Weights of a small GPT-style language model, trained from scratch on English Wikipedia.
Architecture: RMSNorm before and after each block, rotary positions, tied embeddings, capped logits.
MLP neurons of a small language model. Each row is named by its layer, matrix (down: output weights) and neuron, and shows model dimensions 0-95. Each number is 128 + 32 x the weight over its row's rms, rounded and kept within 0 to 255. A neuron's up and down rows have the sign that makes its largest values positive.
A block is one neuron, or neurons of one layer that tend to fire together. Before each block is what it responds to, as a language model described it from the Wikipedia text at the highest values.

Description: Month names in dates. Month-name tokens inside full dates, mostly before a year, as in "born 27 March 2002", "on August 2, 1979", "In January 1789".
L2.down90 [110 106 145 140 142 173 127 132 148 148 104 153  59 148 140 183 114 178 138 125 101 178 133 177  90 184 118 123 142  91 147 134 160 108 122 157  89 128 158 179 120  95 140 129 132 175  93 176  64 106  91  85  75  90  81 152  68 117 137 202 168 157 154 143 113 171  91 103 145 147 144 133  41 113 129 151 154 140 103 143 109  62  34  90  71 179 143 196  92 108 186 133 127 182 102 100]
L2.down101 [129 110 117 116 133 157  82 118 150 129 107 156 112 122 106 104  75 179 150  91 106  98  96 110 177 168  86  94 124 167 179 136  85  87 103 130  88 127 178 131 173 180 135 146 164 114 132 149 112 149 137 163 116  60 173 119 112 144 167 121 162  77 123 104 155 105  84 108 107 146  69 194 107 138  91 145 189 126 101  66 118 152 134  88 138 146 101  83 152 170 117 106 155 134 119 159]
L2.down290 [133 144 139 114 164 115 115 161 114 116  95 148  83 212 101 222 140 133 134 162 128 156 110 154  71  85 162 138 129 136 104 106 146 125 116 138  70 133 133 144 171 144 117 122 160 130 119 189 121 146 119 157 124 207  76 172 107 146 120  82 185 110  60 109 149 125 169 137 126 131 115 138 111 155 122 106 146 131 144 110 120 119 137 102  85 154 128 101 156 127 130 116  82  75 159 133]
L2.down442 [116  98 120 132 146 106  99 165 130 137 121 116 129 142 151 130 123 145 123 216 103  69 108 134  79 105 156  69  63 101 157 122  92  70  67 180 128 137 138 145 141 106 113 160  93 183 133 136  85 107 160 135 175 119 110 147 113 150 137 108 132  86 183 158 137  68 110 123 198 141  95 135 129 156  98 109 147  98 108  90 188  69 155 124 101 153 149 126 147  77 166 124 122 156  86 164]
L2.down537 [107 142  98 127 129 112 146 144  68 136 120 153 151  70 124 177 105 138 182 196 110 142 160 125 120 142 138 139 148 179 128 143 118 129 152 152  70  52  74 151 139 147  93  94 127 114 135 201 127 115 146 169  65 188 132 161 132  92 108 105 126 119 114 173 123 202 121 147 107 116 130  99 133 109 173 138 106 148 146 111 107  77 166  88 175  99  93  81 154  51  79 128 121 130  58 145]
L2.down666 [198 137 121 115 148 105 126 115  75 126  87  85   0  98 101 189  97 117 119 178  77 134 104  94 143 179 163 114 160 119 135 114 117  74  98 144 128 137 118  69 104 157 132 181 151 122 153 113 193 118 105 175 132 120  88 105  93 105 193 112 168 134 143 132  73  95 104 140 134 148 113 153 131 120 121 122 150 121 113 115 119 114 136 135  53 127 147 102 126  80 165 109 133 122  88 165]
L2.down804 [102  53 167 117  90 120 197  62  96  83 135  92 107 130  79  99 124 136 141 107  89 135  59 196 138 176  88 122  82 161  76  92 126  86  57 118 134 146 121  82  91  75 115 171 151 122  99 105  88 132 191 132 151 152 141  95 111 154 163 112 132  68 125 151 122 139 123 134 113 192 123 107  99 109  72 172 108 117 113 133  61  60  66  64 132 152 126 119 176 128 110 182 159 129 175 143]
L2.down837 [165 106  93 163 103 121 145  59 117 114  65 125  95 173 146 118  88  88 154 118 121  90 121 142 126 153 110 148 111 182 147 147 144 127 154 167 113 131 153 137 109 111 107 147  78  69  98  94 164 140 153 199 158 137  80 169  87 141 124  96  89 108 124 109 168 184 138 129 122 137 170 153  81 120  93 128 156  87  85 155 186 106 163 144 130 109 144 128 146 138 128 100 108 138 194 133]

Description: Clause-joining coordinators. The conjunctions and or or joining a new clause or long item after a long phrase, often a comma, as in "arrested in Utah, and was extradited".
L6.down1152 [146 158 136 130 125  56 167 114 142 161 148 171 163 146 111 127  80 189 130 138 133 130 162 167 159  70  89 151  53 180 141 174 154 143  99 114 118 200 126 225 152 186 113 124 193 162 123 105 124  95 108 110 147  91 129 141 149 140 141 173 102 127 144 149 102 160 151  77 145 136 125 122 142 161 126 158 127 101  97  68 163 171 124 108 167 122 180 151 135 166  81 164 204 169 122 107]

Description: Table cell final digits. Last digit of a number that ends a pipe-delimited table cell in sports or statistics tables, such as the 6 in 76 or the 9 in 59.
L8.down35 [126  92 186 127 138 133 166 142 109 145 165 126 158 164 162 173 134 180 139  98 135 109 147 111 138 140 186 118 158 143 154 122 133  61 145 170 117 133 119  90 149  68  90 133  84 123 111 124 163 207 147 107  97 158 123 148 101 144 116 161 159  84 111 145 144 108 113  78  90 142 165 113 154 137 115 153  99 143 141 127 207 106 109 128 106 122  88  81 219 158 200 115 119 129 143 142]
L8.down380 [124  93 107 138  78 155 110 103 148 109 113  92  90 143 104  81  63 138 117 150 128  74  96 120 183 148 117  87 135  77 110 121 170 104  86 128 124 125  61 152 135  89 145 159  61 120 136 126 154 111 135 149 126 169 137 142 112 106  64 156 126  85  59 145 112 121 172  91 123 148 102 113  81 171 119  89 137 127 131 139 139 144 109 169 151  70 180 121 157 214 118 147 125 121 160 133]
L8.down472 [ 97 160 139 109 134 113 194 101 103 146 145 113 114  92 141 124 141 122 117 113 128 110  98 142 134 106 125 111 119 169 115 179 164 125 117 153 143 100 113 197 132 117 128 158 129 112 137 115 113 162 117 133 133 161 153 122 108 140 143 118 234 127 107 157 146  87 143  35 126 128 170 153 142 122 222 102 146  91 133 149 113 163  65 102 137 138  85 140 178 140 140 170 149 106 159 131]
L8.down560 [109 121 113 216 117 167 110  94 176  94 173 131 180 106 130 120 101 126 124 119 125 161 168 106 188 147 132 148 102 157 168 171 116 154 155 109 132 146  95 140  86  80 189 121 111 123  81 168 155  99  99 141 154 134 128 138  92 126 167  90 124 148 138 102 144 105 145 137 135  90 104 141 142  96 130 129 132  97  77  71  89 125 156 139  88 109  68  40 165 144  91 193 152 124 156  81]
L8.down642 [124 149 113  98 105 135 157 158 160 116 158 179 131  81 137 184 103 150 140 181 138  60 152 131 124  73 109 165 135 159 136 124 162 124 114 101 154  87 129 100  78 121 181 128 137 126 152 113 169 154 173  91 106 161 184 118 166 140 146  87 143 141 211 164 129 123 141  93 113 184 119  33 131  90 124 153  81  91 144 104 178 153 133 113 142 143 167  95 149  97 117 132 129 123 119 153]
L8.down661 [ 95 154 133 175 138 111 129 182 101  92 134 148 105 107 129 116 137 159  99 125 100 143 107 160 100 133 162 148 104 109 129 133 156  99 113  37 156 165 154 109 125 162 128 195 116 129  63 173 138 122 162 114 127 119  86  76  90 122  92 138 188  97 132 144  93 131 104 140 100  90 118 210 128 118 119 143  75 132 105 148 125 214 161 137 118  74  29  74 162 138 125 140 138 190 138 142]
L8.down885 [157  95  76 170 142 114 119 162 150 173 133 135  97 173 104 125  87 125 118 105 172 162 140 147 196 132 127 161 142 143 149  78 146 105 145 135 103 167 129 178 101 123 138 162  86 120  68 172 120 146 135 124 114 136 123 108 146 125 123 199 184  71 127 132 171 163 127 103 135 170 138 167 105 110  78 160 127 123  94 175  92 216 117 139 148 136 140  96 159 149 170 145 165 144 134  38]
L8.down996 [103 117 128 139 129 172 166 127  76 141  78 152  83  76 128 163 159 190 157  75 119 100 220 140 155 119  95 196 145 128 134 122 110 119  69 101 108 163 108 123 172  96 119 129 134 140 166  99 123 113 153 133 167 170 135 173  99 193 106 159 145 122 115 171 131 110  97 120 134 134 149 117  66 101 165 136 157 103 137 174 135  97 138 140 129 175  96 120 207 112  94 152 157 121 105 172]

Description: Clause-linking conjunctions. Coordinating conjunctions after a comma that begin a new clause or list item, mainly and, but, or, plus the letter strings and and fin inside words like Pandit, Alexandru, Finland, finale.
L2.down46 [186 119 149 112  96 170  95 111  84 125 164 143 100  67  93 156 160 109 158 111 123 177 109  75 132 128 170 158 153  82 110 116 100 141 146 135 123 175 121 195 112 150 203  63 153 152 180  77 115  64 133  99 183 167 121  88 110  67  98 104 192 120 107 125 119 146 234 128 144 108 125  67 116  80 154 158  88 124 141  71 173 119 154 116 112  80 124 138 167  89 135 136 110 132 153 168]
L2.down187 [145 118 104 109 124 138  75 146 109 136  96 164  85 181 114 152  76 135 125 132  86 144 101  89 124 126 132 124 126 132  97  95 136 151 141 183 144 121 112 128 140 133 149 116  64  72  80 161 146 151  98 119 131 175 105 140 154  98 171 158 125 116 228 124  93  87 132 174 101 148 206 118 152  77 128 103 138 145 102 130 113 149 167 162 129 160  92 147 136  98 128 178 114 137 126 155]
L2.down519 [168 158  84 149 123 104 140 164 120  86 123 158 127  51 170 122 120  65  72 159 109 141 115 134 137 120 149 137 117 124  94 142  92 122 162  66 120 169 176 131 127 142  76  77 158 148 109 110 139 184 182 191 172 132 110 149 158 149 159 107 179  64 106 121  92 132 113 115  79  66 158 131  78 122 124  87 134 132 109  91 132 192 188 128 143 172  87 131  72 160 149 125 160 154 172 161]
L2.down536 [168 162 150 131  85 139 107 154  81 119 109 155 140 118  76 175  83 116 175  93 118 133 187 195 121  83 130 167 167 116 113 155  82 127 171 115  99 150 131  87 131 127  77 123  91  97 109  79 163 184  81 125 171 154  90 179 192  84  80 152 113 112 132 119 117 110 128 121 113  47 164 155 137 155 102  96 160 132 112 151 143 163 190 183 151  46  86 127 184 171 113 142 161  93 164 128]
L2.down827 [127 101 167 173 139 104 117 141 133 226 133 126  69 131 116 142 138  85  70 129 173 108 156 139 159 130 118 100 103 113 174 107 151  58 120 136 142 151 161 181 116 113 119 126 179 137 115 111  89 105 155 143 132 118 136  97 129 127 148 176  93 106  84 192  85  93 117  74  75 104  78 100 122 126 106 141 127  97 160  67 102 141 209  71 148 164 183 100 136 176 121 172 137 142  56 148]
L2.down999 [125 123  77 140 159 109 110 108 192 209 107 158 152 129 119 153  86 105 121 116 105 111 150  93 144 153 188  77 118 110 161  79 168 102 167 131 182 184 125 139 144 161 144 116 150 163 142 170  96 176  99 177 166 162  93 140 172 110 124 119 110  72 115 133 123 107 186 116  64 165 159 121 139 109 104 124 232  87 154 184 166 153 116  61 124 131 138 129  54 179  86  76 143 134 135 155]
L2.down1032 [110 140  93 181 154  94 103  90  77 171 153 182 171  92  94 140  53 150 161  94 108 132 161 148 113  68 101 103 159 203 126  97 138 136 125 102  96 170 100 155 146 121  88 107 100 171  90 147  99 116 121 162 150 112 148 110 169 128 162 107 139 129 121 120  75  94 150 131 108 113 133  94 150 166  95 114 112 134 126 112 157 145 143 139 131 132 177 106  89 203  99 105 151 163 144  95]
L2.down1038 [174  92  88 177  89  87 151 128 169 143 142 112 174  93  97 130  65 135 121 127  61 133 114 120 156 106 121 131 144 111 123 178 143 117  94 116 115 104 109 107 104 153 116 125 114 103 112 150 134 120 120  45 159  65 158 163 169 113 101 203 221 101 108 129 111 123 174 247 137 152 132  92 140 131 157 122  75  98 129 110 116 142 121 128 113 117 139 137  75 167 142 127 108  88  79 125]

Description: Pre-noun modifiers and cell numbers. Numbers ending a table cell (scores, points, stats) before a pipe, and determiners or modifier endings just before a noun, e.g. the, seventy-two, convicted.
L6.down1202 [141 140 127  95 116 134 122 182  97 114 101 111 134 103 123 131 116 165 131 123 114 179 152 103 145 108  90 119  97 172 104 152 138 136 113 166 107 146 101 136 122 172 118 138 116 125 141 109 103 101 127 118 139  85 106 118 163 143 104 117 165 122 168 185 135  97  85 123 173 167 137 100 183 131 189 105 129  83  77 117 104 167 127 175 159 138  88  73  73 129 130 104  91 160 155  93]

Description: Mid-word stem fragments. Word-piece stems split from the start of a word, awaiting a suffix, such as F-our-teenth, r-om-ance, larg-est, G-am-es, clos-ed.
L6.down421 [ 91 139 136 116 100 120 121 158 125 112 100 146 101  79 184 126 178 183 150 194 161 106 107 176 132 143 181 141 110  79 122 102 132 124 179 104 102 182 149 145 197  88 136  38  94 101 111 152 155  67 132 108 130 168 133  93 112  57 151 190 176 129 163  99 162  75 149 151 158 115 143 173 207  98 112  95 117 179 141 120 129 156 112  94 108 144 134 171  90 148 135 126 103 129 170  55]

Description: Word-internal vowel fragments. Short vowel-led word pieces right after a word's opening consonants, mostly "om" (r-om-ance, H-om-eland, T-om-my), also v-oc-als, H-on-ours, recr-u-ited.
L2.down147 [ 73 123  72 129  95  89 126  87 115  81 132 167  88 135 112 115 160 134 165 108 131 140  83 127  80 115 127 106 124 202 140 127  98 116  80 135 118 108 158 133 157 132  98 128 131 158 150 129 109 163 149 185 161  88 100  60 107  90 130  67 130  87  88 157 110 155 155 138 135 107 119  79 107 121 150 127 108 147 125 162 129 148 123 145 122 104 125 103 142  80  79 135 131 157 173 180]
L2.down223 [116  96 157 106  76  45 122 182  94 142 135 110 116 158 134 152  52 138  92 112 140 129 145 145 138 120 118 140 107 138 149  66 186 117 117 116 174  85 122 152 102 198 179 151 107 129 160 145 124 149 118 137  98  92 163 132  72 108 122 133  78 156  64 134  93 114  83 205  92 138 145 146 136 185 107 145  96 187 131 117  95 108 106 149 120 142 107 173 172 162 175 120 131 137 167 116]
L2.down414 [128 157 113 131 144 128 111 139 140  93 143  84 152 147 148 134 165 129  72 145 124 139 111 132 109 141 151 132 126 131 118  72 167 169 131 130 110  49 124  89  97 162 139 185 129 121 180 153 132 175 101 214 127  89 136 157 169 130 159 142 127 100 172 127 170 157 100 167 115 130 198 148 114 115 148 137 167 108 158 136  61 134 135 124  65 170 189 125 126 186 118 160 150 144 118  84]
L2.down429 [180 161 132 150 108 126 116 127  79 173  97 118 133 126 133 160 175 142 125 123 140 138 146 154 118 127 136 147 103 162 129 107 163 128 144 110 144 160 220  70 107 129 133 126  77 142 103  60  88 107 131 186 125 147 122 210 107 155 113  71 158 140 127  98 118 113 211 128 146 123 123 138 107 132 157 153  99  79 113 169 124 125  91 156 170 118 174 143 146 118  95 110 161 115  84 139]
L2.down478 [ 82 116 101 132 149 117 115 105 166 164 107 134  84 152 119 122  88 185 125 164  91 112 100 163  83 128 140 116  98  78 141  92 188 130 137 106 126 158 127 108 104 117 119  52  76 136  79 173 142 131 147  96  84 117 123 116 137 147 123  80 111  79 123  48 106  44 140 128 108  79 107 127 121 128 155 131 148 167 122 173  96 150 152 207 172 136 130 189 193 146 149 171 124 118 164 148]
L2.down979 [110 136  68 107 102 121 153 107  99  96 126 141  92 119 155 164 124 110 110 142 133 101 114 138 144 138 142 145  91  99 125 159 101 107 116  83 161 105 125 132 106 164 123 130  90 143 117 193 128  88 119 146 159  99 132 134  80 142 111 100  97 158 162 142 127 103  55  68 108 145 100 151 108 114 101 178 125 169 129 161  72 161 156 133  95 146 128 128 167 109 180 119 140 120 137 111]
L2.down1080 [ 88 131 125 114 142 153 120 128 145 149 160 158 112 125 107 169 151 118  86 128  97 113  61 138 114 178 169 203  91  83  88  74 126 174 141 149  72  77 149 141 130 115 118 128  74 136 129 147 129 158 128 171 154 129 161 122 139  75 104 160 140 151 126 197  50 126 133 136  49 211 179 164 114 137 148 121 121 162 156 103 156 134  63 128 101 103 110 126 138 116 142 125 152  98 117  80]
L2.down1154 [179 122 173  89 102 119 124 158 118 129 194  73 167 145 140 102 117 157 112  97 159  87 130 131 151 159  89 125 112  99 156 123 100 123 144 133  89 132 143 113 116 194 100 150 130 112 117 180 171 117 179 176 138 144 164 149 132 109 153 149  33 100 115 128 132 154 175 188 112 191 184 177 137  74 123 137 135  87 134  82 102 174  77 109 129 109 119 131 100 115  96 125  89  66 152 136]

Description: Month names in dates. Month names and their word pieces inside dates, such as 27 February, March 2001 and Dec in tables, plus "spring of"; weaker on mid-word pieces like phil-osophy and w-indow.
L6.down345 [105 152 134 164 101  93 135 164  70 106 140 108 138  89 156 128  78 129 127 147  94 128 153 144  68 160 100 107 149 124  95 173 150 106 113 140 104 116 116  88 160  44 107 142 162  90 136 115 176 144 162 134 209 200 121 134 131  72  94 115 141  94 122  86 113 108 172 111 154 102 102 211 129 112 143 162 128 122 121 115 147 103 153 111 129 104 111 147  99 185 179 121 127 136 111 120]

Description: Month names in dates. Month names within full dates (day–month–year or month–day), especially in tables and match/release listings, e.g. August 2003, 17 Dec, March 2001.
L8.down114 [ 77 183 168 141  57  88 121 109 124 128 166 159 101 151 130 110  98 152 148 118 184 148  97 155 152  83 150 128 111 149 131 138 105  79 168 108 105 136 144 145 135 127 115 115 165 140  77  44  35 117 116 117 101  94  91 135 158 160 172  99 117 120 117 146 121 158 158 160 173 150 134 161 144 129 127  97 120 148 200  70  61 155 117  57  76  99 124 166 176 205 133 172 187 127 112 101]
L8.down170 [ 82 107  89 152 186  99 154 139 101 132 134 115  89 176  83 121 141 145 129 157 124  82 118  78 159 129 145 113 169 136 238 104 143 138 168 135 119 128  88 155 132 111 157 181 138 121 136 125 144 154 203 100 144 126  96 128  97 138 113 106  90 130 176 107 152 173  71 198 126 127 134 107 131  82 164 138 205 139 121 110 161 143 141 105 161 134  68  91 167 166 171 171 130  79 123 121]
L8.down432 [144 176  60 144  98 119 117 148  90 126 118 107 156 142 130 184 137 175 196 130 139 165 107 113 144  75 144 132  51 100 117 133 132  93 112 171 173  92 207 131 103 130 146 104 154 116 104 111 140 164 172 140 152  89  78  52 152 106 148 127 114 109 151  94 120 101 137 132 137 130 168 162 187 103 119 199 225  94  50 114 131 143 101  79  41 138 129 132  87 124 137 155  86 104 142 108]
L8.down639 [118 105  59  34 129 118  95  92 113 109 145 125 124 103 133 131  86 126 190 174  59 133 138 120 142  70 113 142 107  75 167 143 137 114 117  94 122 131 149 153 139 181  89 154 160  80  59 129 129 132 163  97  73 100 119 133 154 123 156 101 166 106 109 104 147  92 179 146 124 126 157 101 131  81  98 130 156 144 123 172  88 126 102 172 110  66 122  95 137  95  79 188 144 108 105 135]
L8.down654 [125 122  70 139  91 114  97  98 151 156 128 109 126 166 112 162 125 155 105  86 172  92 128  97 151 104  68 140 125 191  87 134 177 187 119 101 119 118 112 175 103  98 138 133 139 159 125 116 106 129 144  82  96 123 118 159 173  72  87 126 146 191 156 146 121 138 142  80 133  96  95 129 115 145 162 113 147 164  89 102  73 114 135  98 117  74 189 115 131 182 143  82 134 107 189 116]
L8.down657 [154 123 108  83 195 124 106  94 175 148 150 100 121 125 134 143 136  36 155 149 114 151 160 139 114 124 151 100  32  88 146 112 107  91 145 112 174 143 205 139 114 135  63 167 123 151 174  85  96 105 144 148 168 107 184 177 138 176 125  99 182 172 133  84 126 104 172 113 115 134  98 126 118 163 145 117  96 146 127  96  78 127 111 171 153 122  92 150 151 125 133 148  86 112 136 104]
L8.down968 [128 143 123 159 132 128 145 140 130 145 166 169 138 204  96 135 147 102 158 187 126  92 135  31 149  85 114 132  89 173  66 144 161 128  79 154 102  89 118 127 162 105 149 158 111  99 122 107 130 190 112 134 108 138 132 160 116  83 117  69 157 141 120 162 126 119  89  88  92  89 114 164  74 129 157 155 135  89 131 139  89 140 125 133 108 177 144 146 122  87  78 103  36 142 145 138]
L8.down1052 [126 159 127 138  74 127 139 112 108  87  52  82 123  16 175 184 113  99 130 150 134 150 109 127 103 130 152 116 110 162 151 137 108 152  85 129  88 116 128 118  96  84  90 154  98  86 110 133 123 154  86 162 127 136  97 170 151 163 133 137  88 111  82  92 133  88  90 154 119 157 128 163 146 174 141  82 187 116 103  96  99 160 132  70  75 122 102 138 125 145 150 181 210 127 160 127]

Description: Table cell end values. Final token of a cell in wiki tables just before a pipe, mostly numbers (e.g. 27, 8, 14) and "place" in "Bronze medal – third place"; occasionally mid-word pieces like Sw, od.
L2.down254 [135 100 190 116  86  74 203  94 128  51 111 107 108 111 187  62 139 101 142 177 159 132  90 120  90  81 155 117 138 135  99  80  98 179  80 162 127  97 127 117  86  97 111 137 111 140 107 172  78 160 177  85 126  79 193  85 136 114 142 108 171 129 118 172  72 102  76 137 133 134 106  92 151 129 127 106 132  64 146  88 104  99  81 124 151 126 193 140 134 161 140 160  58 134 105  63]
L2.down271 [127 135 151 116 123  83 183 105  92 119 146 151 188 150 126 143 105 142 168 162 148 101  85 144 130 111 210 162 132 174 153  90 148 131 122 164 218 150 167 145 100  81 148 125 149 117  58 113  76 140 199 126 122 150 192 141 133 102 126 108 163 115 129 107  85 135 193 136 147 105 157  83  79 176 129 187 123 100 150  80 119 135 142  97  95 127 102 135 136  90 148 141 155 123  37 210]
L2.down317 [ 84 133 130 131 130 146 124 167  77  99  88  95 179 133 139 160 113 107 123  97 137  54  96 173 126  75 221  76 132 148 134 171  50 116 168 117 152 103 198 137 130  92  64  87 111 114 130 103 138 124 175 177 149 152 119 133 142 116  97 134  83 163 149 173  97 143 175 133 183  99 118  68  81 115 146 109 125 127 148  99 157 133 153  92 141 114 174 119 145 121 158  80  86 129 103  58]
L2.down389 [156 167  82 129  69 109 168 156  81 110 140  84  78 163 169 164 118  83 131 110 186 163  92  98 155 105 111 102 145 148 152  87 116 117 166 123 198 164 105 140 186  95 159  87 145  94 105 104 120  80 156 202 102 181 165 178  98 148 141 118 152  85  51 147  90 159 127 171 156 147 170 106 126 155 102 138 142 114 121  31 143 141 159 113 169 117 119 151 128  92 154 139 119 111 164 152]
L2.down472 [112 128 141 147 171 131 141 184 126 124 143  90  83  52 158 130 144 110  93 140  99  99 125 115  44 153  56 171 134 171 113 107  68 161 145 119 135  68  80 118 200 163 108 137  71 113 122 115 106 141 175 121  97 119 113 167 125 162 199 152 255 111 140  62  74 145 121 113 167 167 185 108 150 106 111 125 111 159 144 202 100 149 155 139  97 152 185  47 148 107 154 171 133 142 132 150]
L2.down578 [148  56 141 172 138  87 145 192 145  78 121 112 115  92 161 152 149 101 128 127 119 203 138 151 116 198 177 131  95 105  64 118 182 125 150 130  99  55  98 125 177 129 144 106 114 160 137 132 157 147 157 129 143  61 136 108 138 130  76  53  70 150 178 104 113  60 105 155 159 123  92 123 134 145 135  41 108 110 125  89 108 127 144 158 135 148  97 131 133 134 169 132 104 136 162 146]
L2.down645 [152 177 160  83 156  99 150 109 160 142 117  92  83 138 179  63 125 138 177 119 173 139 117 140  88 146  95 122  98 147 114 114  90  82  99  86 153  91 145 118 136 103 165 124 115 109 123 144 141 142 181  81  76 154 122 191 134  87  99 134 143 107 127 136  82 153 101 120 145 129 127 109 127 161 106 126  92 106 167 123  97 117 136 146 168 129 136 141 162 114 150 108 142 160  94  65]
L2.down821 [ 74 126 175 131 216  93 139  92 176 106 209 202 136  85 141 190 150 128 143 128 152 141 182  88 107 125 117  99 166  75  90  71 160 125 115 108 105 196 131 135 114 112 113 160  91 142 143 174 129 137 136 122  89 122 219 117 160 104 134 152  25 128 160 113 108 155 203 159 164 152  72 142  96 112 108 120 135 156 214  85 142 137  91 147 164 143  55 118  77 189 126 135 120 152 119 111]